config.toml
num_hidden_layers = 15
hidden_size = 256
num_attention_heads = 2
num_key_value_heads = 2
head_dim = 128
intermediate_size = 1024
vocab_size = 32000
hidden_act = "squared_relu"
norm = "layernorm"
norm_place = "pre"
norm_eps = 1e-05
positions = "learned+rope"
rope_theta = 10000.0
rope_fraction = 0.5
qk_norm = false
attn_scale = 0.0884
bias = "all"
tie_word_embeddings = false
parallel_block = false
init = "uniform"
init_std_qkv = 0.0475
init_std_o = 0.0
init_std_up = 0.0475
init_std_down = 0.0
optimizer = "muon_variant"
learning_rate = 0.00711
lr_mult_qkv = 0.4
lr_mult_o = 3.0
lr_head = 0.00617
max_grad_norm = 1.0
warmup_steps = 200
schedule = "wsd"
decay_fraction = 0.46
decay_shape = "linear"
final_lr_fraction = 0.0
batch_tokens = [65536, 131072, 196608]
max_seq_len = 256
doc_mask = true
train_tokens = 651800000
max_steps = 5206
dataset = "wikipedia_en"
MLP neurons of a small language model. Each row is named by its layer, matrix (up: input weights) and neuron, and shows model dimensions 48-239. Each number is 128 + 32 x the weight over its row's rms, rounded and kept within 0 to 255. Numbers have three digits each.
After each neuron's rows, "fires after" lists the tokens most often just before its 100 highest values on Wikipedia text that the model never trained on.

L2.up144:123106112094189135152142145165165172117069158125121119085163072108088161148127155142132135094094184113099043098104124107152138141122131088073114172149158172102156141136167059180210137123169145159101138136075144118114139163159136068089175126073123156147099144122150096127128136123184143105143108170072053133163142133174144117121177145146115160191124162117158107158210091101136138105068202139085091097146108076153126155114116134136087198148185106171126087121183182118123162103187130154089126097140144092108052130153139125111102069131172133126075135147170156146123130120102113119
fires after: " (", " ", "/", " \""

L6.up644:093089156141134131066123126139148133130184183077133060126155100137089136112147148078132113068126126169093127133152079135147156101134113180169178123111159138114117116144130119129124114119109129157108055153166178157126106144080137144135143143159141137102076233113200152082093119130126099093150103116102114128088037144122058172149161113112152146161106122130161140164186134142114167150172079162090114108146096128096083158153123142167129095167117137114119115146092133145106102126128150135139124100155120139115114115143131042059213106165156144099111056171131168142185137120139123218
fires after: "'", "s", "’"

L2.up701:160151176142077102122108140152129147166132125115147126097205159121076113206227149139087088120116112110114097105165114060157189153116154098138112098146171112148131096062069091120177125104103164136165163145078069116134134140108098123164148168135158121191154178126160091126176111114130075110150124123079136139095121091067120146135123154130162133114109117121171170134093087155096159196086190058086087119151114091107145111095144113103107192192115163059182115120079127094123098157151156173125147138114147100134159074130133107152110146106161129129102179125138143140098132116069153107
fires after: " the", " The", "The", " E"

L9.up909:145130123153147107110143152129146115153137140104102120051141130100168170115227101087120097150165130079156138075135159071180184143119179160116166126150146085155140112160113132170202108092149135089104145112072144147116106118142090112106167196087152129193180110132158067112077111154163130125129111154074053150147137101113122097136145137148113100121210087118122085117102054112123146082127141077161128159156175067149163127174136145110113121107131153167141114171163127142132107137119087180101162138155118102175088117096092110048098105101148129065154128133091137117178122130096124125
fires after: "\n", " Genus"

L8.up46:137139081081167173184150095052099124156131075104112132119172130087082122120162063109142111133147112153074164168124064099097099119183155096154199148095147108154112101083119122132151134127176089107126111146136093162168099034128092156100109113086163102136147152167122168122104108071190125112134147111140150173151160115134077150120134127138136132120099165152155124149138117157075111120190167161119072142134146137135118167146105105143164177158110126091132103082072150197178085115058203175079171155094121137146126143147054111180110157062097172111085163094114121108099144130142146128
fires after: " with", " in", " to", " With", " for", " by"

L7.up420:128174151134166144110139123137131133145130152144170208117134058147070093143179174130157134147123162134140117128114107104073115130148146089116135113097112064118141102090131150114170135199126110153096111152118105105088101102088034119197104140096116209143131185119089189103106067154131191080101114112077114132133131136109127136151091138110153116126116090106145173147125079149095171150045090210092148159110099142041136119093191085077153128057122135079054127199177058111071131195081147109106129113157147117135135160101144135113116172140115189111118140132165097115116078136122133112
fires after: " |", ")", ":", "-", " .0", " the"

L8.up959:165126141146150083129166124145118056156169154144086100148108147150143042090115138119143117063143085136084158168095094126101143163169082086098116083120176087130106131096148116123143207155146147097122163142138122122136184172097164110104094145116112173088108097169129176137119108137082155118134150133158151140099124115122152084098123150146115160149136160170130132076130128209138106196072089126182149128169092102142122139121064146208150080111162164198135077099139107136185106108131182190136117081070089115082128169126125143154101103122154122162127124127137088113165129102098051159
fires after: " the", " his", " a", "s", " with", " their"

L9.up190:159140148119151160060105185148147083115132141140104105153123175133136142079079189109089169103118124148153121156112167101151116127047073154067120122102128112176137174097209177150130133129166123118181148165149137097077101134151106144095126084123127199108157167115150130100180126135130115169155241148145092085132129116204110128131158117132102146105141106139157127199128145086126117180154065128172155121132060184195151147129033117195074114164098070158106151083082105104124176153088107145147131117157165151155118088178180118117133079120102193100163092106116088116165111127133119148
fires after: ",", " a", " |", "'"

L9.up420:165142154162126135106149097163137130112162159100059092142130104153079115145132136135138066099084151158205120144138130104119073132092152105101119109147141087116127107151119119160109133127129177085078090117134147099162100180148139059103126106123174152092160095151120142120228126188120071095138048107119126139151100104156149144132107097122138138108135137146159093142219152145121127126102165127124141187173142142128130114180169081081106143065124146147143140074067168188149149096105102123134102148156149143188148156130110158159092154168074115128139089083155130181179104104138122175
fires after: " |", " ", "\n", "-", "|"

L6.up312:110105158125091113160152155103187147057184156112112101145158105131102107133194100150070189101122156168125147179096105073112127149077129190109123160140113143105098103123123093135190132095146122140128118145136129139111128164183130097119081138150138115088152123092066173129152124142061114197102143151148116112161096085137094098091114090211128117128118140124116049138158077169160180154096102128138154127163177147084131052177113109105126169163085163174147102132142088083155084109128146122157139163132165113117166127100157164084183112106130147150137137127179079213129141081103099119
fires after: " re", "===", " ===", ";", "\n", " ("

L6.up496:149188100110148113114118088172196133141164106148104111102130166096141076131116118194151050112155153091121133095113147091124117116117174148105082093151130109066156170139136122137130123106089103086127168138164127083072126130127071137095186112102111148131088182102097132117146165146145157059082127142137131159181091129117084109124061102089147122164113148149103148189129096110143122099124139168131147130134135131199133151142189034089049154123137166097166155093162089135101185158054165107133154111176158132126104046155134084097103166081104110077120110087110129078146136137098132138
fires after: " 0", " 1", " |"

L8.up329:105113155130095121133116072171141165108066126097123132122121123129153141149115122130137182135165090133157135194132093083060132138130119142159120098137140143074173140096115058113194162151132038078184159129139142078101140126103111122156140105152105169124140149129114165115122107119144140137151072094094129176098052207122170122088159069142119109109107107150111122102136125139027097155120132197140160056143168062196082140157069074150135130114131146161075140156106215118102100149160134102105109098135169151080163161053166120129150122095075103134084064061100123109112123136144117185
fires after: "==", " ==", "\n", "==="

L12.up66:135126169130109147153109157063116208116132108126133114117129071095117136114141134102108166128152087124170084187162115148112131162128108096120184065135097157106127133150093097151112145072152096098119118172123143107138095138126079153133186132149160114133100156172153134071133080112149111120110157141176154137060155124080129160148103180152153124125152159151149122119149141054166114078128056117129108149101155102163088175200080163130140127128152157080139136105140152121108128165146103091120117180069128143116113081144139127164081172114122091151166025151099121137123136178057084140
fires after: "\n"

L9.up866:159152151121123156168167171123127108148153129152110119109113150189075161163110176145151161102126124105121121145170116107063162154170072119124079142053106094082189138127120107109137191154140092165165076144098106112141109111076135198127105168144126119173134122134173113096112102122128106123106190142133112151152126081110144114129105097139080201102134159151188132174116065125120148055136048120133131194083143168110111113120117108072157156141191121129112157098124124073165155176105117109138185154113151163173061169120124121098102152208154142077125133112102140104140115093144098045
fires after: "\n", ".", ":"

L2.up134:148097149167150123118126139110188129125108194140089105104087102092120120177178166142108164127115130120055075177096132144111170075121076095106125113111087054101110134145099107109157148122144147133056093125088055116128111131139174144144151116104090159128113169145152039093179141161085085110121148116097113157158140114164167079147136179163151135127142202111154072076162148098088121129146136099189152141124121154159132111133142138122114127202154133138049111082118078127107138069138184148147085163170155134189177116107184147161115090137142141130131126132183158155115149136116126057
fires after: " ", "-", "/", " (", " $"

L8.up689:139091213121147165167098109142125111101087094155132161128172136172111136121097098145128070164118114153172099097128114084107063070145148093171141196108119146080209130114125148139124134137152117140052138143092092077133180131113151131152142112119099108145141058170172133171110148140112148130139140138080150158165127106093166118205105144100143134110177159129181099135120119138038176084129136137126166157139122122146147113136162112117111095166106187149116087115148142168151204142085150132171116103108102136108127085140117143077100128119148140141129152152055073087109114159143108116
fires after: " |", " ", " to"

L9.up673:080126104151124160129110108092130155102130103123114165185128123146068105105075160093113124143091138144161099164140089163161029129132138119150087115139136155125081166110138106134082173166124148098097098179090100063129101123132083052161091128119123102091119136123132102113117126092149089120133124117139080072097133126101133168173171127122129137111134162126133145129117089164066081131114117148083148154156130096130091147148133086151183142143136140111135132036127148140185101194151131174124111163132132146160135150168118143133160165191121115125052167092146083144188179093103135153
fires after: ".", ","

L2.up910:161112173113139180184188150127190183133153153103127129173096161161184188169102177187149141146106119084108101172154132093120134102114103146100115064132108143163111158085130107086122130113126113116158154160126111119086096118110074149168150103158092140172149129150161169113133128143091080140100091086172119147150109158085128119105113124173160145108107103096173126135164158099079123117114188160158135077141155082193082173165067113185160139130151084101169178116121207108103130178178127125149089128139111150122127165026183126106172131133084154104151118077125141107095074089179051184
fires after: "\n"

L2.up360:156087114081141059115115118145166180121122154114065169183119097140094138112085169172125146167134134146099083209134171093188155128108134091129149107105128145059176122128153074176162093104161141136083152144127090099118123117097127121121148156119059168125132099156148095133127170167162153174144123094135088126126082145160072076181114057103095086147121137150078108135191170121111182122141126138161127131121144111120101103092165161179131180188115147173112144067185064126108107056140180130084136134138153059165134139107140131150166120196150163080128149071102128150114103185094169067
fires after: "-", " a", " (", " ", " \""

L8.up204:184105110126164100139148154108147121225142152139155141164167167130157176132200091132129125146083147100103183145076045117153125165151155115144167185047144104137127207111153113168149101123123143150154074130088157114111145106118093137115123106130166159110124135116091147098085172090170076172108173158093125122154085100146103103134116063173095127128111141122108154109154108094175147102143146204144128154126160131142139147094081141098191191139140143143155143084095120125152144124076173118171152053106133126155163158135148124179124094071105091127112137127186105167123124100103100155
fires after: " in", " during", " to", "Following", "'", " by"

L8.up382:111099135089152095151059179134173124179152143162130106154116150083170141109108144172148078093178153128158134116099172150127144155081141143068159137102110107130128161105147164166119154122093131083160103149165149156103097122164131154103136129111115118143094165152118120137142181142073127091132105124132109128159108134139128128177173123141131154072101137158146139160143140157065148099064138143165129209178118147152178126080144163123093164117151163165117095217080109133039153169158060061093087181134150117196078181094140094090151127092147113097075106136080157130091122151142100158
fires after: " on", "On", " On", " |", "\n"

L7.up950:194116068161150152101165176160096163147120153073062113145069096110116136100141148140133190198162125155064148099073160128141169113128063134058104099066165123112136140106141119093101128080161121076133189093083166121103081139176095113151101136162099130167120128147182111115071159138092080101115117133174165097139120153085124158100106074137127073124122140179096154175088189128166113111146054184113099149096118136119163149137100174122136077157146105091191086112087127131140105131188129075116090119042131132158090061155114181117179115098130183131143135145153171126106120134098136119
fires after: " as", " served", " was", " the", " one", " of"

L8.up493:091071119098128091100169132115114117144116105072156160161167107102131104115115136132149127091179142121145133144142116153151107121105174089097093108131136120184109138109154101073170129144079145125136099133139128071071122100145118116155095132155096174096103182152128134162139148140151157130149139104151093078135085146181147147201219176153164112086092111162103130031101080105144166167117152186112099133181161105156116154119128123148156135130105110116073134137108115042099113191124155138113101153235149133147175082094153146144140177138078151110117150112122151106100139191077200080
fires after: ":", ",", " |", " (", " 0", ";"

L5.up837:122121155173069135125186098182229191088103080117105095154136135111147114173135140212101147043128105171131103138120160130117101135128133131107138119157097123141118123158153110158123163113115175139110111153071144116115074191149138122107138091113093175167116074124160157114090090110131134185119171152179147118171106095104167097109162130135044127140077096160179128112108126151090108137168136143182096157131119112139174172141160158110110108109102161147133118143099151156143125117103182174063128135088151156080138111081095206081137131178089072143120119106203116119161150126097136115
fires after: " |", "===", " ===", "==", "s"

L8.up604:080112109138104148080143084153083124097158139091131171125137145138146118155065141094125132082099175109169131139115173123081172086190110098090078146146100098115089120116187134148158116171123119112099113151156107134130090108099192151185133099103150147074115167106108150097131130094118079083111151132123153082225124096096104051235136123167102134110148149064091092102163153126139074107085118130113184151169160122129114121123157170171129099126205119142133144084082119171114113181168129119128097128161136112103147134131044171130134159120142151145070134095134092149146188204146102141
fires after: ",", ".", " It"

L11.up747:126166150149111109133133148170118110120132174130140116164128159105115128095124161093130106148078042169154103117139126101130128129124106105164102111139112084087122138126134097109148119126100133128129116145158090178139121164100107132123120144097187123149069125155144133096094158085081109109153143060132064149116178125124081123170155156090158089092161103192165132093191112146077117092128156068170152127082136180103092187098128114161178162144134128077111121078169156200072185169132200114124168176133126100120129124083092177182151094135140098133172156154158102179154132129095149123
fires after: "\n", ".", ",", "/", " It", " is"

L2.up265:098113132123067173183109101143130179236107131074122078137134162105130165169152156113124176094108172123136063157151106116099132123171076141126119118116071093153148181113068103089239081125180154116087113150127114101131112140147131166131097132130116128149104132136113123095173140113136126116187090097113160153120129148199164130104134136191173111127073132110124130096143081195087147200060147132096055135145134129076120123169120120071092166141124139103176138101163167128113124109106066078092130149120131142102102101137133111111109087057126137146127131092129173127216167131065144135
fires after: " the", " as", " \"", " The", " ("

L2.up108:167128097105172138174131118159138116103119087125155113127129172170193148116119169123096167085121153076084162138106161088142073155138093154116052131124124104138082116131145077121091111133144133162132182156123135132109158196148112119142045164097092156195104199089155081107172096147173184101101113137097153082135118176187106160132160094153119177108114142156139108176114181092140147184124159133059066123150100123149129117121180133111111149077106116097138082109180165093126187105152139077156147100128147094137172146136075179103150137124072140064063146160164123082107136096118124110
fires after: " as", " end", " part", " remainder", " As"

L8.up5:174127134142088144202154102187109168149077141074100075163095129132144164119133117163090124105145087123084123100157101129086128127098142120156127098111140133065142130147133139117158164121204099128116144097116185112107171144107152143156091104151129114141133127159165117134123160134155109150128135107064159163170096161090171122126125198136102114125098109132153097158174112175044038095054137174097169099175123145135105194121031109105098107074168156140124148141129176092160159097166087113108054154176172153154107134054164075125188131140109102123101139123155194140088091136128136121
fires after: "\n", ".", ","

L12.up337:159163141154103201115129194086153160125157112207155072154111110116097125083119134170131110146127133166083153137153107063153148155121093170111146128119144178140180141215138168140086145180151066114137115170093135082133091086113116127181111064075147157138169138146127159106140083108076105151087148109161138202117094149145118114160091100183116141078041145132086111145148146167123119098126138166129142137113094123115169145135117139177120097103212138154144160174118047103109138161098174111085104086183142103152090174112088082126160160102158122128105133182182158132080108141154098131
fires after: " –", " |", " on", ":", " office", "born"

L11.up620:134111102098112148196112121164132087119128177163108119072119153119190089121165058128169202086108144103199115136096166145120106177129123191144168147128171138110069142125107199144101181125132133135137114084123122106106130159097118048100108104117056104151110087178176084103095091154168142108096134112140092105111110199129134116189108165125132129164094119114083151080071097145084113100189161102125171141147159139116128093182156133104152102109127165156142150110125103161105127139101173180094137127137133131108144036112140100167098148137088186134118139138116139105135079168092079164
fires after: " |", "|", "^{2}", ":", " earning", " "

L2.up113:168114125117096089189118126110162129184104113115144122131175104185035132146145139110138145083141070144054148117201139143123169173123115131152097138152159120114181105116097146109154140127107126192116111105119158080148129101195155121147168122138127136156118144174165113080143155093087066133203155113148143080103116084079138112152144143095157125086136136187128153164095109177093115177155155150096105130105129086125068105127151149122059166119127141161125144047140114145102138126149151126117060108107125178098127111075070102121154137076159113077167154099183166062113111117137098106
fires after: " the", " The", "The"

L5.up886:127143124097101081141116118159115056150157129078113105032137150097092117146198116157116119160106133133149157106127150120140093098150126108139142118125176141170046115149131125114172137067137076096088189138121079096111144121130122136135143113157169087179093130154126079124098099118118103140148162171095143104105088126129151109113118160154174126112157150130110142107121131146139089176119184083060147149155124104203147050117154142104033147128107209133146181125109137122130108117159132066119092085146095093191152144140151138101207175098118078090110075134147148157132158104128152124
fires after: "\n", " ==", "==", " work", " 1", " 5"

L7.up65:123105137048093090112132158134157067133170184104093111061088085156106113143157083155152157134113130098159138099147165135125152159129145168125171146109137080102108139110099073173171123151166084159125142102116126156133116129104138156100105134161125111154148148100114109154201149219112101084112133139127138156149119104082122207036111117144128178133148105076140167097104117141117181120154194102107144102111130184109081082161134147141092132113085163170146116141114154100136093144112129143152115142142077115104096157139155125149142127124161096091147128107133130169122185104068154135
fires after: "\n", "=="

L5.up181:114141165136143135150145160132126093142098099129080120100077108114128173101126183134159117155084123088093140047190131083111143093155093126135130113147154179137121159140135117149102104181128098104129138166086132145174109133139129124120143123141162104144147108075101137114117099083165052066106096095141083096095191146132150094128117123112192185054094103138115112108175060088126152104132151117129111136141181125136125208163093061108143158096155134101181134054114171166134141105194186118126112141167137116137148112141165091149126154173146173140158138073150155153180098107077150205
fires after: ".", "\n", "\"."

L2.up359:121088146120111089097158115123193090126124124169096128194158170135082149199117161131174190089071171124133142166138134077139159167097193179152120127145099146091147121076139114102135099145151115143085228144077102140142186135154067121143085057097192095074135129114132127113111123148151157155105115090080055130105099074089109142114168152133166123142127120169145159087158138180135082110151177132135107063102177118164135120107146093120150168122132132173094099108120118159124151139128190087180129169156160166108110124105161158074078135114144133094154114128168162094129120084089102173
fires after: " (", "\n", " \""

L2.up1018:109133181149113166148153160135155150108144204105103125125134126141087137154100162200120126186106123115113094132099173138109099099079142144185149163150173152093148169098125105109144133104151137138091171134158073137139100159150160136182135085064078151176112148207151121101126131136092150140111100126034118140144072071159146105128160138097079168162176138179063192141109208132111115148130116042096132147125104094157086102124142087078087083180156110150145153113148114145167146088118190089138109133142185083086176127122119151159111112125149116047119185160133170124098146122073136134
fires after: "\n", " (", " un", "-", " \""

L5.up604:196152155098119183148089074077149098160111159128095141084118120121112209151142114161176135138121188127173131161141155073164111110161137144040134157176161112171072132179105132121175121117120091147091180150133098088122106139105107130128133179111118092158102174136142108135112074117145111005122146154156135137098166112087171152124119125113132177143142106095090158120071086085127146078177203130071150171090181104110138119103121150117106082112167152133165138119080175129137120140147166131172130191163064136134135116097045097087144127106140129131126142115121088103115146148131144113
fires after: "\n", " the", "The"

L5.up549:153164085105088177155150147091182159126095135170145125086106091103129109124150109090127167112135139152062115091111156140107114067111153131152092120080092144132092145100075130109152135128232139118069143148118185170073180152184071117110112150121152088091072137094139132176078082098129139204163168154152108140151143116214087097114154117092112106183107174173135163104229113149128093126109107156110123167137090150082142120122101105182142115129118145076130129101143089155146119146127146144159185157113107152152107071119116109143161172137132096106072142110151139129155081101143130179
fires after: "\n", "-", "|"

L9.up656:113160139128104153156105101109121172110122115160105128114107186126124114215187154148195118165158126088122107143124116128106138111100105110052046165075119136151097099109103060106141130179169105111132128146129082074124108168136126126209096169116122136191138118153158112111144070162141175105107156113123157081105137135152092186096188125170210144108085099125119075187148190151069083143147148168081101110132077141119122079118181149121162146179131113123098090181118113120152149094161087168163107189151106200129071160093043137120143192060108119116114098179111157123145125163109117148
fires after: " as", " As", "As", " it", ","

L5.up736:160123157152091180099144126107126111127193148151125110077164123082122144128097098137199131124119154127081118124076134123139054131092114092133140112112059157066115156164184096151118171108171108119132197139124063074139101169134160105115169103182175109167117096162130120192150104131124107138153127139101172162135126077163090117090117124158123166155185155107119116097111206133101075116124155130103117147091147153149182176140132162069064134142116120033189122094074124169096130102144150123110115128128098172152138145167080145049140132130116128115131109110126096127146064163089142180
fires after: "\n", ":"

L11.up547:168109178133006165115135167163141160183179126081133122152147102082124161097077150087198140171147163090130163138120116141175097134110129110073147119094092165123150118095119106126150124086122133111112122149091166125125135164151151102088139119118185082192090089228137156099097121126113048098132088125178121128095217142095111155111109123171138119084121178145136087104178157114140142120084106114136160141089095105093104202145062139147132124142215156078132078174117142154118081113120144087158100142149154100153075087118138093117117181172127151171121079136074150153160143149131121131
fires after: "\n", " |", " the"

L8.up442:123162127077118154072168119132117143115085159132108102144096096096086123173102128130124146143141132178163151169130153117096116112123082097140157116112087120164090136126126100135096137130112116042070145130112102146128141138143145084210113163109094162094117153159108088162101089104113109123101133134094153111182160153157115119126124142121151145154168113110073150100146102052147103128106121122131150173172140103124068094108162123126130126077114130073160136103135121122186154136131173128152146089137154135091086115219156124135161089084118142068165188070131129167127126209074174113
fires after: ",", " was", " who", " were", " is"

L6.up899:152113162147065176100128154119105078142091080158082163114158087166120084096158103112122155124158158176070156073093112162179135094150116129145146099063113161102122142114130115145118094127113090126129135122129161106104120162121147150119129086146163097173169167065105137125162140158087134069138145117085150131127093158111153108125085145115131086108092091094095114160126089107143123138123116146163138087164156081161117130167153118164155140191176111102130060157178121162132126110135184111140113058121133189142156193059116132139149089160169131178210152073138115172127117117145114144
fires after: "\n", "==", ".", " to"

L2.up734:104179074118083152130134113137160102144099121165146098142123129092078154098130159113158138149128152123171148175148174132135143136121185146130181081139104108150108151185146129080114133099162125176117154150160125092054139100154139121141143100130173124089097091152146110135163127085065136177119123118181053104125164114167090098129145078198081124124125154201079160167148127159143083149137121128137163154095082070128131072135112088148086163167084131118138126128127095103074099134130172113105126135126080075101140080077068117115095150110128130135123023106134083142125094118092149093
fires after: "|", " Dio", " M", " Mil", "\n", " Zah"

L7.up301:149101095123133106104098143098119085096111204102106128098111136144113134098115173107058150189141121143118130110144123100144155107092121132204123184071142065131178137116187111139209121120094105126182128149149208142125116132136133118142169135199108087159105145132113144087027152132142162123144153141159076091113110104113067165177164145153182120142103110109099130150144111169113161122140216136089139092151142104145116106127143106163185105206159129096117101097141088104076086145133186127137141140207167098155085109114186108084166090093142152093120144117147126149182093145157173157
fires after: "'", "."

L11.up179:142139128117170177165150138189109127144171096116101057109052128135073174095115129088120106155147153131180134092164134103066150148158102123093126173056153092110152132107137107123130129124106102052074109157117169098137144151115108144178118157135172114157086184121149171088120149122139154164136103059143104161179103137168166156093128124105109164137175125174121166115161100107173130091130135091173092187112108178146106202135147135089156136122136130107119150074100136172157143180087135128137121072118080117138123113130142158139113115141090105082155116112086180168121145131114105131
fires after: "\n"

L8.up412:061118126130110148107145173163118190152113163154075143124145085162166134087150136138166112090107188121148129164077127134099130080221111143064121136098104129139090176107188072181103126124072120137144133166108129129165063106129142113113172073102181140146057157121114136068121125148144102132107141117147100164133187087118111187118180155140106105116108136151087125146202120154218127105146163174088177142110158170100143076150138154119160081160147137126127135109139171165143128154157165113071095127088197129151134133149110086117212147139127098131133161080080150121159096152143073144
fires after: ".", "\n", ":", ",", " that"

L8.up320:116126153098060201147084153086098158143081143155135131201119146109136076151126160174152110116109149085137126113119146105167085106129100215124128131097138124113176162125096151151148126135153087129098176170169150073116174180178143055086131118104119091124131140129153134171116117136171228054142102115117136138156083105139109166128087138104114125132116174104164127141120178146133112131172160139147174167144160081042146113116121131129149112100143132191095148107083157114124171164101124124119095060152097082136124056144094043065113190124071175138154172141084068116182072119138138095
fires after: " |", ";", ":"

L2.up514:108144110107110167133122128132093084110157147108153152166130135227211094093088137111169140120071136139158144134137092144152138104121168097164118139102111125139100104184168140176140114161128087067146149161135115156137090130157106075088109104143105111177165138104127147151131107159150174106091123101052098140114113155156154068180140132108113146110138106152158080093126160165132057083150098205153090163197134074175141180077150182158125121128164099147106129066140139176120106199149127147103162090144092198184127062141155158095094094093123131113071122117155129148086149094078146114
fires after: " ", " (", ",", " in", " of"

L5.up131:154160084075135163107097128130108143070176169099096117135126141146171120070179093184165173110075124098089110161050145135105113140141115095131135126151192141110157150065156152109126139111152074092144127099161087098207136163098105111151114150135104071077123131147213088113104157133120134148121119161117165082140103101070134150112131074149089089128076122068205140122162099100125126191184141151100105188151142140118184140118073115156167140151129114139166102120127117146141136121157207098134153065141150099188117174176123042128152121106130177158095123173096188156151138114140135079
fires after: "S", " United", " the", " 4", " States"

L7.up43:134163144157143117166222194116110090161121152136058102101179179150114143144132102109153128145158172121104142132054102207119070075131155116143167139119178120117123146111184074112121102145151059149134119179087113094113097129126080124093156123135142098135152157162107160098117125069130095167151204120150128124057122074118151131073105144094087148156087155124140111134136128134117128137178120148163128105201143161144137155164096108121165094066136112133170171121061089128166062128152131126097131065087129132141121169146095061101127080190178142167121171056111106170131173102067171093
fires after: "\n", " of", " in", " La", " to", " de"

L2.up942:186062142102106129136143097118138112073161061129099088121129125181111090140145079144198162172114163108141061139167085078109122108173112100113074153121114182055192100071144110108089164134130137113138133112163079140179158122139186095121132130115101142087153128181175122144120104183187143043173109135091118121094146124159085149142148127144164087102112114123168184153136094083110125159172104140152100141149178163088174159124124120123063196151112122099129101088109142110127124146105112142117103140140138144107100144109150116111142151140108185096137107089167173128138174187107128077
fires after: " the", "S", " S", "s", " The", " "

L2.up604:129136145141090139160153086144182118103091164086118135158108146138154115130100140118155146164115114118156089199116116098067133113170094162137170124124138154106148129138156081113184175128148078072179156128114124078088122062121113147101137126110158166154153178101153127114113145098152134151126069102114174160096054191129124120117125116134096113069144083152151157183163159140035115137110144149163181039122191090185128130155074093159122151154131162130095157172135206131161104129166117104145076119136193144125182132064198116127144114132083150084120099085115133153067080124099156191
fires after: "\n"

L2.up115:235159135073065155130158073095145112147086137109085106115129139098116133138094128149132119113133133108126158161134126144102167161195144109065104141191145151150168113102135147101177134095101166134136178148178091135147166124159129115103116131115166131185141163104117133099128155188117098102165126115151084099106092121128142080120136139163071135081088104053113133144162091171113122172097099113126028072138143117100173100124109142147147144091052149076110135150131145124136143147129078102146077192192169129093131125114077110193089179166137137134145094087118163123045087090133151108
fires after: " the", " The", "The", "M", " a", " S"

L5.up65:107107173098113168120151056135112138097120125087086118162165107127028153134169131085175136136088143110141180136114118159171074133090106106083079137167115165129166156119105135086096161138126145135118197095013111112094114153113185101171171175134106132156096074175121108179072125106108084131153118124143094136138131155090117128146110091148090037126158155169142174175089170131123161110127043077119086105148140133131092167139192172155142112089073148130159130128113149186104161145107079115123090118136153136142080106161177158085137117118146164103161133141110161132143196108086172122
fires after: "\n", ".", " |"

L5.up63:105147164099164191174155176157096062158154184078131071149155134111127128096137069103114141119189131145081114182079161126132126170124108105103166162102118043093146172133143129124117098115109085196094110119038088139161084114121169144201138152080172138143138156152139135105156159172151111165121145155047096162145066120126144092124103055173139145111113106095139147151118097091156161111154095128124128168116174138157113089144171071108121125119140073115174071153120123169098098143116110059134115112127096112169175133138160106074142100156074138086067161170106150150132110120183114144
fires after: "S", " United", "==", " Preced", "\n"

L9.up75:092115158151112079120141125134094142083088110112152098198136117145131070096088186159107105123131133088189126070134127123131130172079104126108120123110095156127110146166125117177120168055173111150147130118099146080086140152138177156122151140162128133133194122157206081106160146118161175055158165116122142151139129107158130169166167180127108183108110098156136095178174176055113132098159096177090120145124153119134108081098107160126124103090143129116125131133122129067174088146136130149095181155131146174162186118130100078157107100085048184104106143136138142070064141157088123094
fires after: ",", " a", " the", " an"

L2.up355:132157154112134086174105101155128136114134192138118103127107100164089157174099172128141119105159130103107151156098117155104162138171129135136080104161152109077043054068135070151144162093111152142097167100126147129124193141143175143108139123084083134112087168169118174107083132093158125134193177130124144157105146168081078205108167149107157102067143142106137178125135090121125090105120070133153102147170137192083136095099159135074138110109104173162125167109110090097164158121118138155062065141142087195069087129126166130143098146100148120122150136071078111140166175102128080114
fires after: " a", " the", " at", " home", " in"